MLP neurons of a small language model. Each row is named by its layer, matrix (gate and up: input weights) and neuron, and shows model dimensions 368-431. Each number is 200 + 20 x the weight over its row's rms, rounded and kept within 0 to 999. A neuron's up and down rows have the sign that makes its largest values positive.
After each neuron's rows, "fires after" lists the tokens most often just before its 100 highest values on Wikipedia text that the model never trained on.

L2.gate968,198,216,231,173,207,194,214,218,212,200,202,219,208,202,228,202,202,193,209,190,209,218,218,220,201,212,191,193,180,208,180,205,203,166,205,184,217,192,211,193,199,208,203,186,179,211,203,204,237,144,222,195,201,209,178,200,187,235,209,194,211,173,212,178
L2.up968,247,207,202,197,212,195,183,199,213,183,221,218,181,188,166,214,194,221,200,200,196,222,189,215,214,190,199,241,237,197,216,211,175,195,174,207,196,210,200,216,208,219,191,197,216,179,229,206,191,190,178,176,196,225,234,170,178,188,199,199,178,189,228,198
fires after: ".", " U", "\n", " (", " \"", "'"

L2.gate2328,182,181,216,189,207,199,234,210,197,219,216,207,204,183,248,165,209,201,185,239,207,174,194,200,207,204,188,200,212,201,206,217,188,170,194,208,230,235,188,218,214,218,170,167,197,226,185,228,217,206,208,213,184,171,187,195,211,229,195,205,212,209,232,208
L2.up2328,193,214,203,188,186,182,207,194,184,156,208,220,153,201,212,166,223,181,192,208,213,212,202,158,193,191,180,200,190,195,177,218,201,217,223,196,190,192,202,153,222,179,246,231,192,177,205,209,186,216,199,209,202,216,167,223,200,237,174,162,211,196,224,198
fires after: " ", " (", " \"", "-", "\n", "."

L2.gate1240,182,219,212,213,191,190,202,173,190,205,189,195,181,166,200,200,187,245,195,204,207,171,195,191,222,155,201,217,185,209,192,217,212,159,201,227,193,210,209,181,185,195,173,193,205,215,192,189,202,168,243,204,182,181,202,208,199,217,180,186,201,183,204,212
L2.up1240,212,229,219,162,226,204,188,194,189,203,209,190,159,211,221,240,202,208,174,204,222,204,166,206,210,214,192,196,167,169,150,255,199,191,222,193,178,238,153,185,203,176,195,170,195,189,179,230,204,224,215,184,199,176,172,186,201,196,207,221,212,207,199,211
fires after: "\n", ",", "."

L2.gate549,190,212,194,210,208,254,194,206,222,187,192,178,214,208,182,194,184,195,216,213,188,235,196,217,181,193,223,188,198,204,190,196,195,154,197,191,176,209,172,212,181,157,213,195,204,167,259,169,190,200,185,181,204,196,199,212,203,197,183,198,204,179,204,229
L2.up549,188,207,194,214,208,219,204,216,211,199,191,178,205,214,219,174,256,192,224,230,197,196,195,194,203,173,206,216,219,160,196,203,201,170,189,181,219,170,198,196,203,183,199,211,223,213,215,193,179,225,246,194,211,246,220,226,221,197,183,200,172,227,224,201
fires after: " was", " is", " were", " are", " originally", "\n"

L2.gate2189,223,212,197,198,215,215,185,200,190,228,187,221,239,192,169,198,180,199,193,199,202,238,200,202,192,213,220,195,217,167,186,176,199,188,196,230,161,214,232,200,223,235,212,208,170,222,179,219,176,191,207,167,183,179,246,172,210,199,184,230,190,209,199,220
L2.up2189,180,201,236,178,220,227,168,199,192,158,217,234,197,213,197,193,204,203,184,236,202,184,212,197,188,203,198,217,211,223,204,190,181,212,187,200,162,157,181,172,220,188,247,203,177,175,232,227,199,210,221,213,208,182,188,182,203,196,169,217,212,191,182,200
fires after: "\n"

L2.gate2551,211,198,189,169,197,185,175,203,195,179,205,205,174,190,195,171,195,200,213,185,224,185,222,160,199,211,190,194,206,185,194,236,216,225,189,160,208,187,219,188,172,190,195,191,190,191,191,235,196,210,179,221,213,179,171,232,214,173,212,177,178,222,233,216
L2.up2551,192,171,196,194,216,177,200,170,214,237,205,171,159,200,218,229,166,222,208,193,202,205,209,187,207,234,208,182,197,212,221,229,205,179,212,186,189,181,188,199,228,230,215,191,206,208,200,192,204,210,171,201,170,202,164,195,175,197,200,165,195,228,200,224
fires after: " to", " ", " and"

L2.gate1071,226,225,222,189,206,214,190,257,213,216,194,227,220,183,185,205,210,218,196,213,188,191,197,219,211,183,196,193,187,177,217,192,197,177,170,211,194,185,164,180,180,181,165,174,155,204,207,204,205,186,167,197,211,220,184,197,166,178,197,229,240,213,187,228
L2.up1071,175,175,211,208,193,228,182,193,203,204,198,167,170,197,205,189,229,242,227,203,199,199,204,174,177,161,162,219,228,196,214,188,195,205,182,186,197,202,220,206,200,234,201,220,161,176,186,157,190,174,177,209,202,207,203,208,196,206,187,198,213,169,191,183
fires after: " A", " R", " directed", " D", " K", " C"

L2.gate477,199,210,233,191,219,163,185,205,208,185,200,215,209,201,199,205,191,153,188,161,191,206,171,167,186,202,213,209,165,204,206,175,155,186,194,214,200,192,217,232,242,214,206,188,223,190,224,210,207,192,220,192,179,200,203,194,218,201,208,224,249,218,176,219
L2.up477,199,204,202,204,190,172,205,182,203,183,164,189,233,199,217,212,227,184,213,162,218,213,199,177,206,229,222,207,184,170,214,171,221,180,190,199,221,174,210,201,240,212,172,191,211,210,193,188,193,205,185,192,219,205,202,229,208,176,191,203,189,179,171,172
fires after: "\n", " in"

L2.gate1069,159,185,206,225,205,180,207,179,174,210,184,189,183,203,209,193,179,222,220,202,207,213,210,175,200,220,210,234,179,175,212,236,174,202,183,169,194,205,201,232,191,209,200,178,221,200,221,228,192,180,207,229,222,191,178,235,179,200,198,204,222,182,182,212
L2.up1069,209,227,250,187,233,213,222,191,217,220,206,204,208,205,132,170,219,173,196,217,227,226,204,190,217,175,195,247,181,171,205,234,189,196,195,197,200,176,188,237,182,168,233,192,166,197,189,212,157,178,212,180,185,160,181,196,181,195,215,188,215,216,199,207
fires after: ",", " as"

L2.gate663,191,226,199,184,193,188,210,210,203,247,218,226,198,190,191,211,210,184,196,207,206,200,210,194,224,226,197,215,159,211,209,187,230,192,167,257,201,165,188,212,212,232,170,238,173,196,212,202,187,218,189,204,226,195,230,182,184,212,203,185,224,206,230,176
L2.up663,220,226,219,197,190,191,219,203,206,187,221,208,206,223,165,220,162,194,209,185,218,193,206,238,227,199,187,202,157,195,215,199,207,163,160,210,224,173,211,180,248,215,158,205,210,198,208,225,182,205,202,184,163,181,225,203,198,201,197,195,229,262,209,192
fires after: ".", ".\""

L2.gate2672,186,207,198,188,206,226,182,183,213,190,205,221,199,166,192,164,163,207,221,226,201,214,202,201,199,180,164,221,159,175,199,222,202,187,177,221,206,190,213,159,211,227,221,191,198,209,185,217,248,175,208,177,200,193,222,181,206,203,175,222,188,230,232,215
L2.up2672,204,188,238,192,208,185,191,238,212,209,137,235,200,235,213,196,176,187,203,169,180,190,193,207,191,190,233,230,215,172,196,212,202,195,232,189,196,218,177,201,202,182,183,223,195,231,228,211,202,205,218,199,212,201,246,189,240,210,192,186,197,238,216,205
fires after: "==", "===", " a", "\n", "s", " =="

L2.gate89,233,203,203,233,193,196,218,140,195,202,211,188,231,221,175,216,213,183,184,190,164,212,200,233,210,189,208,211,220,170,216,213,236,192,206,177,187,162,209,184,192,156,218,177,199,183,218,199,195,221,195,228,198,165,181,195,191,225,209,188,222,214,204,215
L2.up89,211,218,192,215,229,190,166,242,201,222,184,185,188,206,187,190,223,189,193,203,194,192,193,177,165,191,186,223,198,226,197,219,184,203,206,172,229,176,167,175,230,187,192,209,195,185,202,225,194,184,198,197,195,186,186,197,195,218,216,175,167,209,189,216
fires after: ",", " well", "such"

L2.gate2403,232,227,172,184,173,220,225,245,194,198,212,180,225,206,203,183,205,183,230,207,189,210,185,202,217,210,168,201,194,197,170,172,170,196,184,205,205,179,237,224,220,199,180,181,214,222,197,180,217,219,186,172,170,208,157,185,182,167,218,223,185,201,191,192
L2.up2403,218,221,225,192,221,248,192,164,200,199,209,179,220,212,214,218,217,222,209,201,190,203,171,217,213,197,189,204,219,186,194,195,212,191,173,200,199,204,186,178,228,205,208,214,228,193,210,217,182,230,210,213,210,217,197,250,181,212,192,200,182,191,166,215
fires after: " in", " as", " is", " to", " for"

L2.gate681,209,220,199,189,191,175,187,244,226,224,215,218,177,233,224,203,210,211,215,220,185,176,201,207,229,194,154,151,223,207,200,194,175,168,196,203,208,196,212,191,196,189,219,184,183,199,192,206,175,209,227,206,198,215,216,174,212,189,201,194,217,207,197,159
L2.up681,164,195,217,225,214,178,187,237,222,216,212,225,170,191,188,191,222,185,166,223,202,186,197,190,199,170,201,197,174,220,191,179,197,194,216,199,227,172,219,225,175,169,169,188,204,217,201,192,189,177,196,167,203,196,237,197,207,212,168,221,206,228,236,223
fires after: " one", " a", " A", " 1", " 0", " an"

L2.gate1151,185,201,213,223,205,204,197,227,183,205,216,199,181,242,227,219,174,221,233,186,220,175,176,209,158,188,216,189,180,204,206,204,191,182,228,201,174,197,176,213,186,223,204,193,151,193,224,181,221,195,223,188,196,216,196,225,200,186,208,209,223,183,170,205
L2.up1151,244,192,196,230,222,221,221,221,210,182,215,203,202,179,217,160,226,180,181,176,206,190,185,180,177,201,218,220,221,212,212,167,201,197,182,211,179,215,217,159,214,215,227,207,220,197,218,210,221,174,190,193,206,215,206,191,219,193,213,199,177,226,175,209
fires after: "\n", "|", "-", " listing", "aga", " "

L2.gate2447,213,209,211,213,237,192,199,196,184,219,173,206,205,177,194,244,227,220,188,181,179,230,228,202,187,212,180,164,216,210,211,207,189,193,173,182,177,163,198,186,203,225,197,207,178,173,171,211,219,226,192,183,240,232,202,205,165,195,218,188,155,192,222,214
L2.up2447,204,178,190,161,226,223,183,177,222,194,273,224,226,198,192,188,195,244,207,250,189,198,225,202,154,190,189,189,161,219,205,187,174,224,198,198,207,214,191,182,169,176,185,190,178,171,205,191,201,197,207,191,193,225,207,219,200,190,181,210,166,225,216,198
fires after: " as", " U", "|", ",", " well", " |"

L2.gate558,196,202,195,210,171,196,220,213,214,194,214,188,227,200,198,191,222,194,226,232,234,215,162,189,158,148,222,198,198,227,197,172,214,188,182,223,203,169,193,220,200,178,198,208,180,213,246,182,196,168,213,221,184,209,222,253,199,188,249,186,228,217,169,229
L2.up558,207,199,237,194,178,240,206,203,231,193,209,205,182,209,196,208,199,219,219,220,160,202,176,197,211,232,190,199,187,195,188,235,159,209,151,186,213,225,198,179,167,192,192,217,149,176,215,207,204,221,223,198,197,187,174,196,210,220,149,204,225,191,208,206
fires after: " 0", "\n", " 1"

L2.gate30,212,187,209,175,211,196,172,215,194,153,210,227,198,202,166,183,188,202,189,221,218,220,176,227,209,190,188,192,233,165,206,203,200,219,208,190,202,183,183,215,250,184,182,177,201,187,181,215,214,231,208,171,176,209,217,165,199,237,176,206,214,213,193,192
L2.up30,210,225,227,185,198,185,223,234,198,216,199,265,200,243,231,236,184,198,196,210,204,174,201,226,202,190,188,211,228,194,207,184,193,205,233,222,207,210,182,186,190,189,236,214,200,190,223,213,185,208,221,184,207,212,181,227,172,182,193,184,178,230,170,198
fires after: "\n"

L2.gate2391,191,188,171,196,178,206,207,252,173,214,189,183,206,189,152,200,176,198,228,207,206,172,183,200,189,212,204,223,164,186,207,225,194,145,206,211,174,204,240,191,203,206,173,228,186,196,178,162,187,205,241,201,199,204,212,225,192,196,202,199,204,196,198,174
L2.up2391,183,193,224,196,225,166,190,186,238,187,187,200,208,183,182,191,241,201,174,229,213,213,168,208,207,214,199,186,241,168,216,165,223,201,178,234,179,209,186,205,194,207,172,176,159,205,186,237,207,193,168,178,174,179,201,219,207,187,197,198,207,215,190,199
fires after: "\n", "S", "An"

L2.gate66,163,223,220,187,167,202,215,207,205,230,193,197,214,200,237,199,201,164,203,215,250,203,186,210,227,185,195,187,176,203,198,212,210,227,185,223,198,185,210,220,190,209,208,214,160,178,195,203,198,187,179,190,221,209,187,203,230,157,221,224,217,211,251,233
L2.up66,208,194,187,180,153,198,179,215,242,201,187,224,226,218,167,182,179,223,211,185,215,196,194,200,161,191,226,201,208,215,200,132,206,201,197,182,154,224,186,185,181,222,230,249,208,171,187,155,185,236,215,188,205,200,207,201,183,220,194,247,204,192,186,194
fires after: " the", " The", "\n", " for", " Website", "-"

L2.gate1113,230,250,168,214,171,182,184,200,201,221,180,182,205,216,195,216,187,211,187,191,199,202,191,198,215,187,226,224,192,187,209,186,187,211,207,213,196,218,208,203,177,210,182,186,167,215,212,238,197,173,207,207,221,197,174,187,198,208,212,233,188,215,196,204
L2.up1113,235,192,169,194,208,212,180,197,214,189,191,218,195,211,199,186,182,172,208,219,193,154,210,214,206,237,196,187,206,216,211,203,195,187,209,210,180,175,218,223,189,222,175,200,202,206,197,214,204,191,169,229,198,204,181,186,187,208,188,244,194,187,191,198
fires after: " on", "On", " On", " St"

L2.gate243,175,210,187,164,197,201,200,161,221,220,220,222,169,190,141,204,183,215,193,266,204,211,227,193,211,193,217,178,195,181,173,176,170,220,203,186,209,214,177,174,222,209,189,200,182,222,210,235,178,241,177,194,197,207,182,221,178,192,201,209,209,194,194,224
L2.up243,186,238,190,194,215,197,218,219,240,204,218,212,211,203,194,207,234,190,194,195,179,180,195,212,228,162,205,217,216,197,190,222,201,222,167,215,212,186,198,220,222,172,207,201,178,173,167,172,240,185,211,181,192,221,218,214,177,182,163,235,214,174,203,211
fires after: "-", " as", " a", " became", " was", " "

L2.gate1807,189,205,226,207,250,203,183,203,200,216,201,189,194,188,208,214,222,207,211,228,211,216,185,215,180,213,234,199,192,211,198,196,182,169,192,191,200,219,220,199,223,203,224,200,239,186,195,189,188,220,174,190,174,187,226,199,232,150,161,208,244,185,212,218
L2.up1807,170,223,170,202,206,203,215,203,184,219,224,180,173,166,219,189,206,207,174,212,185,163,232,204,208,205,193,215,191,172,249,202,208,190,221,181,207,213,216,220,207,211,203,211,196,172,186,191,206,223,147,211,208,190,204,204,197,190,171,185,226,182,219,203
fires after: "\n", " ", " |", ","

L2.gate2317,201,200,200,195,200,198,235,185,218,230,171,200,199,149,181,191,200,224,258,170,200,207,220,210,195,214,210,192,197,217,215,168,191,193,200,231,184,202,203,222,170,196,210,204,199,194,187,203,214,216,189,202,209,184,184,175,201,189,235,185,204,218,215,192
L2.up2317,199,161,188,150,183,193,184,199,208,228,178,176,216,195,198,196,203,209,217,200,203,192,174,192,208,186,205,183,250,205,195,147,168,199,192,217,213,218,141,171,175,190,226,224,224,183,180,186,216,209,199,212,180,196,201,169,181,198,222,188,187,233,218,205
fires after: " |", " ISBN", "-", " Website"

L2.gate868,186,224,219,223,244,236,232,182,205,189,198,223,199,212,216,194,185,244,186,181,173,228,197,214,183,237,199,223,209,191,187,171,168,225,189,183,179,141,203,218,198,140,193,237,201,223,198,233,209,211,182,189,207,215,203,163,194,212,209,238,178,170,192,157
L2.up868,232,197,217,213,208,196,233,179,212,213,204,214,199,203,203,204,203,195,216,223,227,218,208,213,201,196,178,193,196,187,231,206,182,196,170,196,163,191,225,194,200,176,222,140,212,175,197,207,184,205,191,212,165,206,193,222,206,242,226,196,204,197,201,180
fires after: " As", " al", " A", " En", " en", " Al"

L2.gate1918,206,219,209,168,185,174,214,198,183,171,173,227,178,216,195,190,218,205,172,204,184,195,189,201,214,160,221,214,213,176,201,221,185,203,166,209,184,179,202,203,187,184,215,179,172,207,215,228,173,234,178,208,203,185,205,216,194,193,235,188,223,222,200,228
L2.up1918,189,202,197,218,189,147,200,185,186,221,207,174,214,197,249,184,203,211,232,213,209,204,186,178,216,226,180,149,202,181,199,265,196,220,245,206,218,198,180,180,233,199,175,188,216,199,206,165,194,197,201,184,211,154,194,206,193,221,226,212,168,211,150,214
fires after: ",", " and", ";", " |"

L2.gate2410,154,225,176,213,197,182,212,200,201,176,194,191,215,198,197,197,209,197,229,214,171,189,190,218,255,203,180,185,190,201,191,211,197,169,181,152,195,207,174,177,183,183,208,194,160,237,254,190,178,222,210,228,229,169,202,198,208,183,198,207,245,201,206,215
L2.up2410,149,222,224,208,195,152,206,195,153,220,236,184,208,198,180,214,205,208,215,228,151,192,198,245,206,191,211,234,210,197,169,198,175,192,193,187,184,187,195,190,187,212,194,195,232,199,218,241,204,181,174,213,201,175,215,190,192,188,196,225,220,246,221,209
fires after: "\n", "|", " and", ",", " but"

L2.gate1870,191,193,202,182,201,211,208,184,189,166,202,203,205,233,150,186,195,194,194,176,213,208,223,215,187,206,267,223,206,199,233,220,198,202,221,197,211,205,253,205,215,198,190,167,188,229,241,218,200,159,204,162,189,186,214,192,213,206,202,181,200,191,230,199
L2.up1870,218,228,178,197,194,207,184,198,210,149,213,205,166,192,186,200,191,161,206,181,185,228,175,223,142,171,177,203,174,232,192,205,201,182,216,161,174,208,215,177,196,176,159,198,180,198,149,150,195,195,184,157,175,176,209,187,160,196,177,249,182,181,192,184
fires after: " the", " P", " The", " Te", "The"

L2.gate425,183,228,160,211,183,157,197,187,187,166,216,127,177,232,199,226,210,235,223,210,194,183,198,227,155,206,213,216,203,235,212,186,198,214,157,199,214,176,201,216,212,218,202,199,200,210,191,201,181,196,201,212,197,193,217,227,202,224,183,222,206,217,182,179
L2.up425,197,256,236,215,236,198,232,186,234,225,185,195,181,176,216,171,217,218,179,179,212,201,200,183,176,228,183,198,211,187,192,198,177,205,212,212,178,167,218,192,166,194,240,228,204,192,175,209,186,216,181,188,192,197,130,203,216,249,203,189,201,230,185,168
fires after: ".", " 3.", "\n", "-"

L2.gate2343,190,181,198,190,176,160,174,206,233,197,219,212,190,212,224,190,198,216,210,234,209,193,207,193,212,199,178,204,193,182,218,191,188,199,191,170,192,190,204,187,220,202,211,206,211,200,213,240,187,208,172,200,185,181,207,163,190,217,188,182,221,196,186,189
L2.up2343,208,198,181,193,210,182,192,226,185,202,207,203,192,173,173,223,185,197,208,195,224,225,225,222,177,184,204,171,209,208,232,194,195,199,187,184,177,175,219,203,212,171,202,183,229,195,221,191,207,194,190,217,212,194,220,194,198,210,203,195,187,186,155,197
fires after: " |", " 0", " ", " 2", " 1", " —"

L2.gate485,187,212,215,205,193,223,180,182,171,233,198,202,179,202,192,186,180,204,243,193,192,192,183,207,205,194,214,200,212,203,176,180,198,197,230,181,190,207,227,196,164,189,171,189,206,243,180,239,201,200,234,211,177,219,181,212,194,219,177,158,233,210,228,174
L2.up485,212,189,219,237,193,223,195,190,193,231,206,167,197,173,204,198,188,191,185,198,199,189,183,205,203,189,188,201,217,218,197,174,205,162,213,179,203,205,231,189,211,209,191,215,233,210,166,198,209,195,218,207,166,191,223,204,243,222,180,198,209,180,181,229
fires after: " ", " |", " 1", "|"

L2.gate2041,200,224,157,181,178,191,188,194,201,164,190,232,250,198,195,197,226,209,218,215,207,182,187,186,192,230,190,199,187,224,203,192,167,217,173,200,204,195,213,195,183,194,196,205,193,215,190,203,188,211,189,217,203,239,211,218,187,201,219,185,216,177,199,184
L2.up2041,197,209,195,253,227,186,213,208,204,233,233,244,173,180,208,218,207,191,169,214,205,222,175,212,203,202,184,224,204,188,228,205,205,201,191,196,180,208,166,209,190,225,208,188,172,187,194,203,215,228,177,185,195,189,186,190,215,183,181,213,235,194,192,227
fires after: " one", " a", " the", " was", "'", " an"

L2.gate1646,162,216,212,146,170,204,189,234,200,204,185,188,194,209,172,178,248,211,208,191,186,186,238,162,201,180,195,168,173,194,201,188,213,168,200,150,169,192,187,209,214,211,198,182,191,202,198,215,215,177,223,195,204,226,209,238,183,224,196,192,175,221,210,183
L2.up1646,214,193,188,196,194,190,153,191,169,178,228,188,219,199,214,198,231,203,172,206,236,209,181,168,213,191,236,186,206,204,176,222,199,220,156,246,151,198,185,158,215,214,221,180,217,188,191,164,187,182,260,210,224,227,215,246,182,199,196,145,214,212,180,214
fires after: "\n", " is", "-", " was", ":", "Species"

L2.gate1565,226,215,204,202,177,189,222,222,221,227,189,201,213,177,216,207,199,222,204,215,197,154,199,227,192,163,206,188,230,184,215,198,216,209,205,167,198,214,250,213,205,184,212,191,221,185,230,174,201,183,198,202,196,183,186,226,189,195,183,172,217,186,197,199
L2.up1565,205,229,220,218,226,188,185,214,192,202,191,202,165,197,196,210,189,228,200,194,174,220,222,195,166,203,153,188,189,211,185,193,228,220,187,231,193,189,207,189,205,228,196,176,173,181,193,203,193,207,241,231,198,208,175,208,207,211,212,198,187,248,204,231
fires after: " the", " |", "-", ";", ","

L2.gate541,171,190,206,189,190,202,222,201,186,183,220,186,211,225,184,198,218,183,226,187,210,215,183,206,195,187,177,179,186,193,181,223,185,217,185,161,186,225,227,219,233,186,194,149,180,208,200,216,214,235,158,196,196,179,178,182,202,198,174,224,199,205,238,190
L2.up541,187,168,228,170,227,210,198,183,170,192,159,201,220,218,200,201,215,219,220,198,238,212,214,232,220,200,182,207,193,185,198,181,196,209,184,158,214,149,187,201,197,230,151,237,195,198,199,204,160,184,195,224,218,182,222,215,196,175,191,156,195,198,213,211
fires after: " (", "-", "n", "'", " in"

L2.gate160,203,229,186,237,191,221,211,218,210,151,222,207,229,201,188,243,217,248,217,201,184,205,212,200,207,217,186,152,196,164,182,183,227,213,218,179,184,221,194,175,190,228,213,237,191,231,179,227,236,219,166,183,221,181,230,196,168,199,206,199,236,193,206,192
L2.up160,181,211,168,174,175,225,198,209,214,194,206,195,196,199,182,185,239,192,225,195,206,180,185,207,199,235,205,199,248,209,182,209,182,159,185,219,210,227,220,225,202,219,185,191,187,194,220,232,224,226,230,192,189,196,238,218,194,204,234,214,202,154,195,181
fires after: " the", " was", " became", " and"

L2.gate435,214,185,191,193,176,207,187,220,166,237,137,160,186,192,230,223,185,189,225,204,234,217,191,208,189,219,181,161,223,220,188,176,201,216,177,199,194,191,177,194,175,248,197,192,199,234,187,198,238,229,228,217,204,178,162,179,198,201,201,191,194,195,166,204
L2.up435,206,212,208,183,183,187,163,183,203,199,204,205,185,208,235,186,187,176,206,187,192,173,183,209,232,191,201,233,209,217,184,223,164,163,242,177,196,198,184,221,203,184,182,182,260,205,207,214,226,207,165,164,212,205,210,215,207,202,178,155,213,197,183,193
fires after: " on", " On", "On", " Released", ":"

L2.gate882,163,194,208,213,222,201,196,180,208,174,220,182,200,165,190,177,180,215,190,180,166,207,204,202,179,218,205,178,218,192,216,191,193,225,194,194,235,219,234,165,208,180,204,173,193,187,215,216,233,211,216,209,193,208,215,201,188,182,214,206,200,219,205,215
L2.up882,200,207,234,200,227,195,196,196,211,195,248,189,208,211,212,195,195,199,206,180,193,221,189,204,169,215,225,201,198,191,226,196,206,205,175,188,240,184,227,180,187,179,194,151,224,202,202,203,167,209,206,213,173,209,192,187,207,197,207,199,207,206,214,183
fires after: ",", " |", " New", "."

L2.gate608,243,208,179,191,211,207,231,211,197,212,181,193,206,195,187,199,212,220,197,223,204,184,198,212,174,238,218,174,200,211,201,211,204,220,189,156,191,229,202,177,169,208,213,188,147,217,180,202,231,232,225,189,190,179,190,207,190,199,215,227,201,188,204,231
L2.up608,227,196,202,182,274,184,215,198,200,200,214,226,252,179,192,175,208,220,194,235,210,184,193,160,205,218,187,224,218,170,206,193,215,226,213,183,194,187,193,207,183,220,228,206,175,212,219,226,202,223,252,190,221,174,184,224,190,207,191,225,164,204,166,182
fires after: "\n", " Bronze", "|", " medal", " Gold"

L2.gate1491,190,238,212,174,186,192,192,183,197,176,229,168,224,196,228,188,168,199,231,231,183,186,194,187,175,207,198,195,230,163,207,190,252,181,210,157,176,216,194,179,164,166,179,224,188,177,192,206,194,185,228,214,223,167,190,167,217,198,225,199,170,206,210,205
L2.up1491,192,185,219,206,200,177,188,217,214,201,225,204,181,199,195,197,208,198,192,201,214,200,226,182,191,220,176,182,208,209,232,226,157,189,199,191,193,244,201,182,207,202,218,172,226,190,199,222,221,220,198,247,196,209,209,226,219,200,208,230,199,205,202,183
fires after: ",", " and", " (", ");", " |"

L2.gate1317,200,185,220,202,202,190,204,216,208,188,184,234,249,215,199,187,186,194,190,205,208,186,205,173,206,204,182,200,179,183,239,215,180,244,190,198,221,209,210,198,189,215,182,183,223,184,184,209,200,210,209,206,232,193,193,244,226,227,224,165,200,180,206,187
L2.up1317,185,213,186,193,227,227,204,185,231,241,194,206,179,204,212,214,163,208,206,171,200,198,205,197,230,187,215,172,181,214,211,200,186,221,153,198,233,194,175,213,197,208,226,210,200,230,198,190,181,201,218,204,194,214,162,197,215,192,225,225,195,224,171,218
fires after: ",", " and"

L2.gate2064,212,223,207,177,257,200,206,236,180,221,190,215,192,229,162,217,188,198,191,191,239,200,202,220,174,202,221,202,188,169,186,172,191,192,194,200,177,156,216,181,199,196,198,165,188,184,229,212,187,205,172,208,200,183,173,225,214,225,190,240,216,188,160,159
L2.up2064,228,243,163,223,211,205,213,210,211,210,188,248,226,206,164,172,191,230,183,182,195,196,157,214,187,184,197,212,204,186,195,182,236,190,171,180,222,195,209,169,201,205,175,196,211,200,167,170,208,182,229,239,227,178,182,226,197,179,188,207,237,199,218,218
fires after: " the", "The", " The", " as"

L2.gate152,205,199,226,227,218,213,184,211,210,158,227,199,186,225,227,191,189,176,194,190,179,172,182,216,193,204,200,200,193,198,190,170,196,190,203,194,202,210,204,142,195,217,174,202,192,207,224,197,189,199,189,228,176,214,221,190,209,222,214,172,216,228,192,220
L2.up152,202,220,230,199,201,211,216,221,254,204,223,190,184,203,182,206,183,227,171,180,182,224,203,185,215,206,226,186,208,196,228,187,178,199,201,168,212,198,202,214,190,159,172,186,197,216,221,180,211,168,173,248,208,184,201,218,228,201,187,175,197,209,205,230
fires after: "),", " a", ",", " an", "\n", " is"

L2.gate495,175,217,222,179,219,215,196,195,241,193,201,179,209,184,219,198,214,238,192,217,195,214,214,198,215,199,242,191,192,183,191,201,197,235,193,226,179,189,217,208,238,166,241,220,224,212,195,226,242,181,224,180,219,226,222,194,207,230,199,164,169,180,175,207
L2.up495,217,223,200,189,236,214,197,215,221,191,164,192,197,163,237,208,197,205,205,185,212,213,211,196,179,193,220,207,190,163,187,206,162,211,189,199,192,176,190,194,213,192,213,189,203,223,176,247,193,212,214,223,207,196,207,197,201,181,252,228,207,194,181,191
fires after: "\n", "-", "|", " |"

L2.gate1993,218,170,185,192,179,204,210,221,231,189,199,219,186,182,171,193,202,206,177,195,176,177,184,208,202,187,214,211,178,180,194,194,204,197,203,216,204,221,218,195,219,160,190,180,205,210,209,223,212,178,206,193,229,184,220,198,148,204,195,201,183,200,204,196
L2.up1993,197,217,194,189,220,181,217,193,231,205,203,205,174,207,179,211,169,217,207,201,224,237,185,152,188,216,203,177,199,182,190,188,186,199,235,187,210,216,175,204,195,228,202,189,191,203,219,195,191,176,190,192,228,208,201,190,169,202,168,196,173,176,198,211
fires after: " the", " a", "A", "a", " at"